python train.py --d_mlp=320 --parallel_block=false --init="normal" --init_std_o=0.00342 --init_std_down=0.00342 --optimizer="muon_variant" --lr_head=0.00894 --warmup_steps=200 --steps=4646
MLP neurons of a small language model. Each row is named by its layer, matrix (up: input weights; down: output weights) and neuron, and shows model dimensions 0-159. Each number is 500 + 25 x the weight over its row's rms, rounded and kept within 0 to 999. Numbers have three digits each.
Before each neuron's rows, "fires in" lists the words (lower case) most often at its 100 highest values on Wikipedia text that the model never trained on.

fires in: "would", "could", "may", "gave", "had"
L2.up114:471494497501500485557473511434462507496515473480517517515520557485510449534474519482509503515465498500528485481501518496515486488522506491483515511498489507497459513506534536543503504501493532529507457504534517531486488542517478450509530493492488533490438465475491524459468462530479533559490492515498491508471496516491485510484502482480481525445520485503505505463478522500528490521498484472500463515499453526492458481539458519538492513530493534538505563529494524510499504458500506
L2.down114:530527565503493545490503559472528518517450519504500511499475461502497502501477478544462507497485467512508480505483529485474490482501478451482514502519460494479499521489464522465458523509480490458491519501530528558528494532495463492468505532491517489505494503534502473498464517515478523493535474510536523489531472474507552519503505520498542521496509517489537496453475501541496486516554474504454449512485508471463482492510476525468516516484496528529538537509459482498491475496464513

fires in: "american", "british", "german", "french", "austrian", "japanese"
L10.up52:482527472490448482451451481515529482474509491516487535530465515488428533523472500517467492550546524477471487515466495485511503473481537532477536503524504495464514475537546498480510496454523510509512486529504476549497540507466492474517532469520482504499499508531479519518473492430502450514506538496535516507518539502498505506536487486472490478466525461489516496487482528483508528475509523530513487497535540512488524494520519460513490528496491474546504510467498534506496496479485502
L10.down52:489527467543458482522545501470519517488444541493491495511515487509492502434459511542483449490459544502491540529478499492514503497515494481511532503468513462510465519513478511526462495483530486480547461492511492515543500489491437512485536486475520511557527494497484509510501470483505523544513481504483549470534495489493533501516525511516503552500465449469519507472512449473486542477492479511510533516497509515499524488523502489465518521493524507514456510488501527474482511486469517

fires in: "would", "can", "not", "that", "t", "could"
L11.up233:445482466510490493472499513508506443486524555533507490479484502490534495504476493482536505518525511485523463507509533465499511500522499511513478514530498489488496527524494568511489469528494457487483470484515483495491538497486448524489537518506474474491473520472508493471501506500468590507548476521512537489530510511485515453489483491526510478522496512486530529465524502524483494492528485482428490487485530488494500455498490491563560528518513478502502465515494472530529513479508475
L11.down233:433488474484503502535541518495540475517509458537529519504510463520479538519492488460490491494507471485495470531531467454510535518475494527512504522480545499519475509503533518517509510485506472521514508508522482511504463466552501485467523473493541487489512510479455485538523496524545466478492489511470507539516554493474519527494476478492471574470487494475481536554480532455499499522512494490495497521527485469513498501536476503507476523518476483484524508461504474501498498452461472

fires in: "his", "s"
L2.up213:480479478485503491490466480506501502521510490509479532509488493523500459499527512515542493548526526489525488505474506456456492465506509509515537493514521460528466503460498552500495502500501527504498482474492519547474499468537519471479501562430517536532500505499489532494488507494481481546489489512513528482471483504506487542473489453481485507511531480476545535508503474518506441531521529484494452491464487481487470445482480494506511487518475476517528512561478487561488532509533507
L2.down213:526494431473544513507522518482514528451485509495454553514509482480526509508489491465480540473496518511476545523491522497503515492507514471479527483467459444511469480511434495509514523522484538517477494529516476513507522500479523481483488510530485464489500474493482468525511518539507510485477510529525500491490501485517481508477502519483526485450529522485513504501543484471439509452508466527527490530496471530463487469520523514515501485498551504540533511483462539512553521482504482

fires in: "later", "also", "originally", "now", "either"
L4.up55:481505563527517535463480481476508478477474481499491515478441458494510512506448487514513477459499487531510495508507534464513484483494499532516468466503477498488511565488484487494507492490501520538535512475516464435516513530518508503484508512486508497498485524469454494497486493553477472517497516529485492512528532462497532474516493464495538492438468473499502502535504516505541512499537502514475545544513517513524496519496483539511519537494530485539466493504529532486547488507445474
L4.down55:496488504474480445487515530529474473446493452527526496533479505477505502473486461518487499536505487551443514510488518501470467507509483485465501510470507496518535528543444508523467499465515476489506514500523546481522499526567531542465477468506502479512506499517446507496521529512504493490485507456478492505510516502527492524523510521511495538443559490527494497517515493460497477474530502468490491515482482505489489503502470532547483541457496521455526520511503509493525507481542482

fires in: "s", "played", "received", "professional", "at"
L2.up199:502489520493500516484485461459466535529537517510530525505518507515534484477468527480502491505502469510533512502472484500513493483504540521444520517479530486506544468529467469518563501516501515535448544467515495494452490521508471483512481536521527526460467488512502503465510478487525460492497537517540514452501525494503517506488476510489480466484472494497547500526476483471515476517516436494514477480509464505486504441494569513462492507531490532524490518495541507471481513472495502
L2.down199:488514550495516496511542471542505479519519492554488502518471461517501504520527475469490493482483503451517512491472467453558421509520504515477497479502555428502539474440534477526527482474529501502469492482492484539498504477483545518522534509516523544502488511499489534528520466513513464494511542509505520484538479499519517549489490495474538477501473513481514485490456450511516513477511486509502486506492504493510487508498527506486529519475510510487468475495528478492503465459483501

fires in: "with", "made", "making", "position"
L4.up166:527519498507458511511479510458495517491557493471512485488467489513523511549509477519495459533502521522519528470490491495469532497502535494527510480528478499529499500507476455520537484497457476467447491539467432501513521554494511479548490488462469499451502475522522475520501484487483486474437520498498513488502463483483539486495501469516509475504516488482504478495532465482515537516529503509470532508480496433496502529503560486484491534515541492537505505493527525507492493534524474
L4.down166:499502505514542493514500509544510518491508509507475512534492448499527447477506500506497495550498489495519496547511459468521536515527493481457541495482490508447449492493454526467505483528529433459479527501486524535504492492491538522484507490480490462482493502503546512507480465463469552468486540500508542519483499482471504528514514498518536486517492475475526477499519455527516513497510465505521498484487476520461482476481571487480507522471485510514520492545531487491513463497536526

fires in: "and", "record", "gave", "with"
L2.up292:527539435481507541479488542500492469483507485488521493480500534510495504497493508464507471489526508501497443493495556519518482489498505502473472479483540517488519474471483526476513521475514502509488562472511501480562463475532491516449506479474491479526518475519550512483486528524510529528503494537545531517534458502490527547487485520508501500501490509482505526482483504491523471525491495523494540504462506435452491485502503476485479510481460556541542474496470491528476492493476481
L2.down292:558542511506520530522495478451530557512467500506557503491474484529544502522483464440513500521466552529482541473478494472459507536477463510461479451495457446509491476488497493489516522517483513518494488522502485529539495478499483476523485543483524515490488488523506494508498486544521496491515524499466508484495477495474499497466554450499478497493478491487472478490527556480489542515473480515505523473506484498503478509519534535476506531496504480486513488496537509517523512536461481

fires in: "also", "later", "then", "never"
L5.up138:511494545515459486505532468500450533469470510532506483508479512530501488467487477529471461513493505535471466491502499463474508498539523487507523520483500497475485527475521554515470492455512509490538494490474519475495492445558469505489506541514507481472501454513460506476515543499486523511460475505510542509522541483513473496471540499569504496495487475493546462533517488505519507505493481504462472505562485555508485514509490527508501515475539493508475477489481506518534488468470477
L5.down138:492476522529483494501523501478459482470500478470465533462527514558491494508449478502472512499499474532530530473503505539489547493486530488485518516511459511457480512480457561511510496530474525492512508506530539493520498498492485500522516503540515472490475533488528501493524502493481499446546499495539509506491449475514545509498510469549531496542501505501499460462480457479509492493495496517526459501519504463511471498513492495449469500522496526488533566519521504436506486468509507